config.yaml
num_hidden_layers: 8
hidden_size: 704
num_attention_heads: 11
num_key_value_heads: 1
head_dim: 64
intermediate_size: 2112
vocab_size: 8192
hidden_act: "gelu"
norm: "layernorm"
norm_place: "pre"
norm_eps: 1e-05
positions: "rope"
rope_theta: 10000.0
rope_fraction: 1.0
qk_norm: false
attn_scale: 0.125
bias: "qkv"
tie_word_embeddings: true
parallel_block: true
init: "normal"
init_std_qkv: 0.0188
init_std_o: 0.0
init_std_up: 0.0188
init_std_down: 0.0
optimizer: "cautious_adamw"
learning_rate: 0.000437
beta1: 0.95
beta2: 0.95
weight_decay: 0.35
lr_head: 0.00567
warmup_steps: 294
schedule: "wsd"
decay_fraction: 0.333
decay_shape: "linear"
final_lr_fraction: 0.1
batch_tokens: [32768, 65536, 98304]
max_seq_len: 1024
doc_mask: true
train_tokens: 651200000
max_steps: 10289
dataset: "wikipedia_en"
MLP neurons of a small language model. Each row is named by its layer, matrix (down: output weights) and neuron, and shows model dimensions 250-377. Each number is 500 + 25 x the weight over its row's rms, rounded and kept within 0 to 999. Numbers have three digits each.
A block is one neuron, or neurons of one layer that tend to fire together. After each block is what it responds to, as a language model described it from the Wikipedia text at the highest values.

L3.down56:512482482527518459499501516465534529501519464515479513485492505499459527486487507490506565512521473504509499484478517499508540518528532449512492530451538504515463488489489526474467479520513480556502523505500501496477538524482487519489499462484506459496480484511498496501470503508499451471483508519483485511507485509489466520508511491492482521513469517495498519454451512506511463468524
L3.down301:500507510517498478490495510496533433499492486513520502485481530502514488519460505470489466482508524501479504460503485505524520525480521540497528469509527516535484489497507514545517501458478512514507467477464496562496487502522452488516487485510538508483488510498484476513506477476495478472459528529514497519495468496472480544467486490479514423533505560477505558533523483472457503505468
L3.down1055:479479493530506487434568520520496455481512472480480501493506529494480482474497507468502462460514532474491512502489492432489461488494481475501467537463539508518482456500483482520521527470489460560513515491509503520491524477465465564461510487515515477514475525534506500511512525500507467514472517542485558531543530507507480486482504483506508502506524480509516542508468515485478518500517
L3.down1561:510526516518482465522492486539485483526516514499469492530522502471513517493450484460517511500494516500517493517554473510494479506477502555479497483502506544485536501475484478499483522483505446509515531514502474491495541548477499530529541480495582504515516471499495465551471500481498549518460550534548506545513539498479482500488526480475510456499570511501470518443468510468459521463483
Function words heading a following phrase, mainly at and to (at the end, selected to play), also modals can, would, may and during.

L2.down907:519519493501492492487539523451511444492458535504548489478519537487508512507497491532494503491518493493526491485504500505492523515536482454551499465528529540523518501528504525496516482500523522533483503524485423503505530514496512465478519467471482525504492480474496514469534487484514525517473499524493548496502495529444477478467444546469497476507542502453487520507466508488479494530481
L2.down1258:482460452475477506538508484503468475516477499477495543490495534454483455508512513485490473481507510526511514462454481475508464443481457487488499515541499484539500488532519532500463496494540512484523423488476479494513502459456468493505519541483485495494506523511530512508522509525528493525518500539489530485488494475444491510539529518543513476504496484507516499458451564502488455528506
Fires on "on"/"On" as a preposition before dates or the (On 23 April, on lap 89), inside words (Onitsha, onset), plus colons after list field labels.

L2.down150:489484505513477496501505514479547498485491512527512493490512484501510508472504536513516477490498465489506479497534519477503517496517519491531507516506490480530511513503463455501465487516483489492509509485507539498490470536499497516483477448477491513460485534508514502487455521524508518534502454489455473497529524489515511462512496546454488510496480546558486486532504499485498490471482
L2.down2069:582506507495498473525546523493564517507499516497552497477474483490511501458545471485519477536501467495510489472480449527506504485483514463512498475528540468549475532465507529504494500496454516500510501514481497534463485521505457499503460490484453528466492497534501471493469493481519515546491490469512496491471509517519501514517506509471482541508503495511471483498562520538475494456472
Opening sub-word piece of a longer word still being spelled out, often in chemistry or biology text, e.g. de(hydrogenase), organ(ic), h(ν), plus the word bond.

L2.down1187:511482503486531512506521510476461516500505482499468487503516530473510473511511554503498504488538510518469474475498534479454547483508498509466510480512489474492501509507459491524490504532534481513480509535500503512519493504484460522480526488498501504507481476498518480527481482482510480479488510467524519502495518521553512521519530505560521498539500464541518463516501517513528459513521
L2.down2086:467496484501501529536504515471496473478500481525496495485413459474531518522485538418503443491489514516524503459541488512525510500520499493497527468533504513556477488458509505503502531464491488494473494467506537486467472476491494508509527477495497491497486521525505522480501483483507507501511515507505523526455537517475445489519466519520540514505512504485490513489517516499511489527469
Lone n or N tokens split off mid-word or starting a name, such as Con-n-aught, Semi-n-ary, N-antucket, and N-terminal; weaker on scattered other fragments.

L5.down47:504488518521485513517457512473501529541472483474461473468509504513461448532472481501448453513493525497491538503545511489506497484463468489473498519482519520488465516493514462544523508526497539536489470459500503492504532475506550541535506525461489514506469505443509514505522497485538476506489509505485505500492558492529483458501502481481522472471496476547489485502516483506439532514473
L5.down199:482513490511501506548492490497511482495504466513495557460476499498507512509464518510458509472518498509474475515502498464502483476481485503499500507523501530511466484525504494494539518515483479506476495485467543499472480463495466544459487551503474486510489496500489508530498487521475463500508453532499469501509500514559460524518590491502519456539504472497503433494485486487488511512452
L5.down378:525452510509493507485496488500473513494489505509482467510509480515510527438490485558467485521444528460524539476530479500504502500464489487505459477464494491522511473455532450490506455507450478532506504539518493494502496512480487493505507480510505477544492549505490519507530470464526454511499473500514536500536494498518519482537483504499557579493488468521552444492556539479504469511541
L5.down485:456498543522474525515505484514488524502498466490501551536524472486520508480543469483532523483508520494480498512511515529472512453478500485501492458532501529524494550518516522525462544497518494540499494516522490493489472542513513481495471471489503498485523511490543517517501484499510501490456497486523443490518519508529501489527508472505491578467485492485478481517530472504451495470527
L5.down516:521518517524547507464490496490524515479450539470500455524499464527521511568511548494501494533522476531533492531553507454522478511488516504528512498455483489491550511471510505516575516482535544465486500506430549498512500489493505465495486519488447479473483487530478486529486510505495514517447559502512506475533496533477497553554463488456467508493482552472507502483472479522494484530472
L5.down699:481502541540513508504532498425505488481522508489531498520502485477542484501508477482506490503518466562479514474507512505472478513484470507510487556506483446477528484521482486472491493467443524505513477506497503512514463516534359514508439483504505505507500507520530461490485482511544489498518503501513499495492501527471499520526502491489490555497486529480559504503504487498558514491465
L5.down941:472484551541479540489485450451477504491469527490493476561500552512509488560519505509465505489496463519486478514547492478495517474467427517529543528518462488492514525492543517514547475500530539482491487453494478454516519499501467538562518536493464511490460525499504532499491489486501503495518526531480475489510481511500494519519496480469449481463469490487492480480517480511474531566488
L5.down1625:519511491500516490486528511472521471453489503476496474522492506461489497469477577526499492468542467509477552492491516480519507474524483498508510500483496488527491459491493505474484474478547529501480513476542522463489497531495459505464523461488518455534482495545452545511510539500494475511509506529490502505474462488486493525524462502512536457514493480477464492454497493469501472497493
Mostly prepositions (on, in, of, for) right before a named chart, register, date or place, as in peaked at number 82 on, a village in, died on; also header and table words.

L3.down396:510529556494509471512469539491488454478491505537580508499519487515490502518505481534466502527479468492516446489511529528489487514455540483494447502478488509517510514489456503510536495492496545487504504507502478529503501522556537521538521473505532510495472479485523475504491478522550511488496459500483494491535480499520501534480521495486482523496566511499513507503462438525471492491476
L3.down1125:512495493455492487485498471440520480475481527453489501486471523488515483540518529512520493467469487508521483525466482511531504519512509491497487560481533457504459520515529487520513492521505495514485520466488500518462495518507541497516539525500489506518444472509504569503486517500476546502481563531481523528489442489492542533486468470528534510514515463529512483483495500480473524501546
L3.down1657:500476507499527510551530486573481509544517473521494456502505453524497508465481492484486501504501513472488474488514493528515516546502489483517495459483512512478509515517503495544436502470502499535500555474544464476485522476523529482539493481499539504484494514532540544494472473537479505503507489461450505527511490515500489513530516474463523505492519532542494512548524504506477466473530
L3.down1954:542541445466506515500490543498519501488476494494531477476511475489509456526525476478529501496513484524519542546467489538517526533465513473480459490516508468501528514483498505502457483511483561490528509463538507520512486460506544525479485492499481485468540466496458472512458490538477497498506501482549489500518460501487519518488471487470491512485466504552478513476480510494513420503536
Opening pieces of words split into several tokens, especially "al" (et al, algebras, alpha, altitude, aldehydes, al-Assad), also er, ra, Pro, Mid.

L3.down119:475494443534475505473481504514466475527540504493493534458588503522505510510516475492482520485511514530536481514481502500459478502496527530506553553530487469555519476470465527475496460499538490495484467453544461510494524484520450463542512508495519497520518504499532503525467492516496471506515509502512495485462538498472545461523526502492506517499505504474476459500509528513490510460453
L3.down522:435516506502545493470516483540546490503509534455475497514492493508492471520540514491527538443516480506499540532491509510511515529513496494495531534502513540532468483528507526491498496519527437500501487454535443502478503453458477485488471473478492473502497499494512522505498543512507488494495467522488538580444457520479458469516514476468486469499486508503540515509491518475470475531490
L3.down1361:534499477471472492526515493484489498427507469448511511506534519496487526433499504500528481474488498508477531537543480497511506490465470430489515487481533500471533470512538490557490441501559528480476482509498499507472500529508546522459519482492468476548502487521484493506519533498462512534474499513480519509485524527473454511497461534515521514511466512535501454501508497471444490545537
L3.down1501:504487471503533563529547497517521502497485518494500469491557532497471481497494495512496492487527471529511538524473519483501470479485500520481501490516473496550479479540495510478499498528489519504515456493483467503513523495483469483516476502520544515450503501507483517452507552485453527507448494490462516516505496487474492541541481514509498455464492507492477479527503526486459488496496
Mostly the word "on" or "On", especially a sentence-initial On before dates (On 20 July, sank on 5 May), plus scattered word-final fragments (Che-n, Ha-q).

L5.down86:462542544474456504493487479477465508533486495522496545483458524524509503489548512489499541511497495483491505516484467481451510514495495491481473539481505575461517529461515508511506496510489491495494492439500483561489517527476574476501492493470512510515494482481514503515558516525472488495483458551518541506524524479482497476535493509449465496475535468498493514513487512499488520470468
L5.down1196:483485508521456480496497528476477487515492502522462481505468485526531491500533509507499549485484508494437477532498523500522484558506520532491517476487506522495534443440502520509498468492489440476474488519478498503509501507502466522512531464469521524480448538495493473504539489523463536495516543519506503509493518494488494480472524491481499539489508503474428464482533492519499499565501
L5.down1204:521530488512472506502583501489471474500493487467534531508482497471518446497499536515489489497522497498490516529497509501498506506536491507500497464504504456522529509466503505480549521513486497497526491514528510477510515517491500525518501465539501455497506516469515495463515490560550473481461507477512527510517531543497526543528460472467495505515502505518477492472450477486524499466511
L5.down1252:486472503514503521497494490444446488479570536507500497507514519470513512542535555520506502547471471527485499501509500514522534457467485495514510501534494542501467528514508514517474523510505522463504465464451493481471546532518510488462500502488477457467496478492489505537487510488477491472537507526516503503495508468512523531500497511467485502467528476497530502486492534529466497501493
L5.down1451:504512508511525470522527499502482526480483545502463480530482500503551483498486515480493510534457533513538496521499433478520493507514493501519516499528454504546550499504478513461510529471560561507514501511459464513488481468518538498491501487546517523536464491516477494537491582482532497466513505498530465507525526473479508500526483526436510513516512536494496534476500483503497473520463
L5.down1818:474448483492501512519497469479491503541482512520477484468521482469508501466497472505459525485488514484495485496528503495504524484515486527518548487489519506485531498502499485467525488496529510513469532474517499575493496482506577456504490503513496492487473522504536470495523500488510502517495499539526503506508501493461504507500527457504533507478499533561521489513555485497470525504478
L5.down1986:457510527493521448505542481489512496523498542502464466509545549517529512522498512469534498514449502494474490485505520470505453513469495570503477503494523526500481472485529485461516494492517462461496465468439486526459515433498491547501492526523534492500507531484491519513499504537496475507486445526470503494540500496493486498545518522481487509501490507509499513476535492479537515537477
L5.down1990:515502514497488493530528548457461522492540510479477443519490474568473499506495498471485479525469510482461510534469480489506505473474432468519433515509471499446533515497477487467516500494455494506507461499439511500503495536478459519515500485540491516559488524498508464498499494501497505511486443510511470526493475463446519498504456481469502468518481493492504497492507497460492530540488
Mostly the preposition at (professor at, taught at, Young at Fifty, at Yankee Stadium), plus odd first fragments of split words such as at-mosphere, N-evertheless, T-ulsa.

L5.down163:508501525475495482464548477492443464480543558528517497459521487457510539491498508489573506464454488476520560559516513477500500555505487461549480514445502510512502472490508523519519486507455492476468519491504471522478495456536523467512527530480516555515472496463484529475534499508481532456507542522519490505449520500497487532499448528504506525498517526490459509515521464482453520500511
L5.down179:518467490526463476516501532451492530469490570470506509534522475546485471537494483505507473496487487511491538483502485529538456475475494457505491505505465495516513505497504501447489489508526525473454504459495513503501461550558517491504511477486490458512487445483491466508542519530565459525486469435526519536497503479520482488460596547514504486475495455527470513489497467485520490520519
L5.down272:516523467482493523535498481475495507553511470530487507489480521507532536502505507515476481501474481519508515461535543490481487479509527500536540498505513479471495483500524465468505456452477456486492543485470576499490445538521504519465482516521487508488553506501484533503490507488473497530449533502516484521509494502445454489503470535517554495452506503519493470481514482483518514550540
L5.down421:497488525493521506535475470504494486487542511485515501423503505457460544490519485501497475475493480526514516498473506535508536521493536532504523466515483487523494522545478478537503491520513493516479493472475535471473496532466527512526501515499472510480519475526495531504515517496519478539519452491430519490510487480496484527489496493515494488478511511515538574548543470471462546523471
L5.down766:515509522478509516515488503461567462556478504507508554469518515484496525519485457489461507496511482492526482515516517497487493513507493490527501515437500517516531477500489531534525477483531492509530536449488504478460439536542514544544472481509498526494482516520481533522510523499494529461487508494434527515518476486530484502491521491518520544481537553502484525496465530431480485522533
L5.down1884:450507484454505472521514489486465487473497458513490541497462500517546476544527531495504508484513514491474520508511527531513471499503511509507530523513467516501544493486503516488504516525456488500478492532515479496503442510526522507508490518518485520491479493504525463524467508515510544444529465502502518465490508551487477521457509472501503463484506504481530522496499515534531488450454
L5.down1945:518487501507487502525537490474522526474563477515512489493516468468467508508481504510499486478526497521497481481479463506439485492487498478504518494545478516543499488508500472520455460494454524509531519492522459465452516554493545501483484528469500441494478470496510506544498482532473508498497484514525517536503502495500478494452564511496511466463519492502483485472512486483499507507521
L5.down2091:455526498487468515485482515502529505497484490484515482489511472453553529507452532479519523493530481545482499448526540510511464484480497495498492491479476490501452509497515447518475486473504479501510547499454478527484502463478497484531515550526494484522493457421506477541501492508532535472497516493453484507476516545524515506482505502524492532511496516536504495479515492494501464487524
First piece of a word split into subword tokens, often after a space or number, such as ca in casualties/cavalry, fla in flaky, cu in cu in.

L3.down181:421496502510476499483502468502522503512492486476479476465491504490510451504522496459533488514492510447509528548529420487498539503535453477499469509519489516507494534522505508482534500504495510504518521486502527485505515504434492502527486477489497508450464460484488480489502508464516500469469528523462490530528492476476490516455515535524538500496511474491513505495538513472471546478538
L3.down1302:506481522472472483505452501493470496533473474461495485516511480540523528520525505511510490473510461481510474484496542518509437523499489517474487480501494523457545543515504474490483527540495512504531505481533486438506483511493485506529475489501493515547529502519535517499534501546493470532532495460520537499509524497512486520519486526533513479498530526507487497455496498524537490463503
L3.down1337:523465530501476499539497536465485541502513473450504495522448493520492458505496490525491491519544515512495470453505489466518545452464530474542515484511505515493459500527492494527484519510486505522505534443506486520510527506478521498467511471519476520536523420514538520485490520471469482512480476543471508501478499496486521493524497516507475485553498527484503478502508496504495571466513
L3.down1981:482499489510466501476507490523452517551500494500522496497531534501478509558497467488445508480477529493519489494527488485488488497512460510510500514514506496466501486454478491552513522482493479524529457467507536499543506478521480512529520526462515473516495468468466501546510497497514501473539494500502501458502505479477499468448524541444509530477501516471456496461518476525540496510495
Individual digit tokens within four-digit years, mostly the leading 2 of 20xx after In (In 2018), also inner digits (2022, 1813); weaker on mid-word pieces.

L5.down30:547505513514487545530501542537470492460521521510457565472514498512498504483504518463489464517486504497471505543484508500584431502532489492517501509507489537477514501488513532456477507459465465465505497483499533455511508559481561502524547543557498479542486465485514452456516509492527524518481512501485520524489525485457505515463508540507543520487532497503509543491540515496499503443481
L5.down268:491493521501485475560481525529513517504436483520481506511483474486509506483479506461472488506513500538500499497487496505491508519510450503508483509478549452471534524501492549478518471466521495497495482530525515504515508494525471499503464530528527485470515536482508495562468517452521522483494492464479510494521553532475525477519522484517490471525505487539470474451492458498511484517511
L5.down343:479490488476455471469498529514495480484509518466502492451541477497512461528492512492501486526492530499503505506505466538499482528553505561490515503478499517498487496441514487488472456479496512462456532468488493452573498521528440529501515496495511473507528489510537453433462485494516487502483501518500512479485520453494522547486450553489488494533483458485487458493483525500496529490538
L5.down992:512527492520473520506458511522510469550547492463512477499513487492515521477535474519453482496504539511513529505510539480487481512542486510542541494475524505541528454490513525487534500465489493537520502492513539520529504529501461507518465517511475480488456500491473493514496466497532500533493508515445474496454518512472547478489477462501486495477538492511537491540514530455552455505490
L5.down1356:533509528517479467472495485525451542505486469522495491479466488499528476525509485529530452497506515506491498475516458508532501486544447493489457477522447542536507546519503509471507527514491489500501457549503512506476515504503566526487491507505482512479490476462453485500520545454491490508490478451515497482499494479504532527496472465460481545504516482495510532506494507533534505454496
L5.down1797:511492537495498485474502474533507543494469509448510485526494495508489526495484494502477494534496471524499494472518508481510523530494473495439468536520547507491504478522509523520530544498497486519514477524503522445527529497494484454516526517472484492492493519520471514491496534471507497515518518497489499499513549523482507486485489528465534495563537532493507498480502480466505484487519
L5.down2040:468502494505486503508476508494515522527477452523483509497530482476515501476485513450507477551449506521483504487503516470524508526508483502503495549507491526454514510507478505501495526495516523516521495459465511485487483487479458495460534515518501554514512471472488469454507523519475508486525508475505521498522546473478512488545523463461497515527512495496500535510544456512506500531528
L5.down2046:513482506529490490525481488526493503506459502525524461508509466475560496535510454501545488510529476495490518520501448489495488510508494434474486456510498454482462529499489491482481517456494509506497487504531428528537474490479404515479526463501512493548494504491490458496442494517508551490523492531489507492449505518510498474506541511464536481500529483502508498512463538507504500456513
The second digit of four-digit years (the 0 in 2007, 2020), or the leading 1 in 1920, mostly after day-month dates or "in".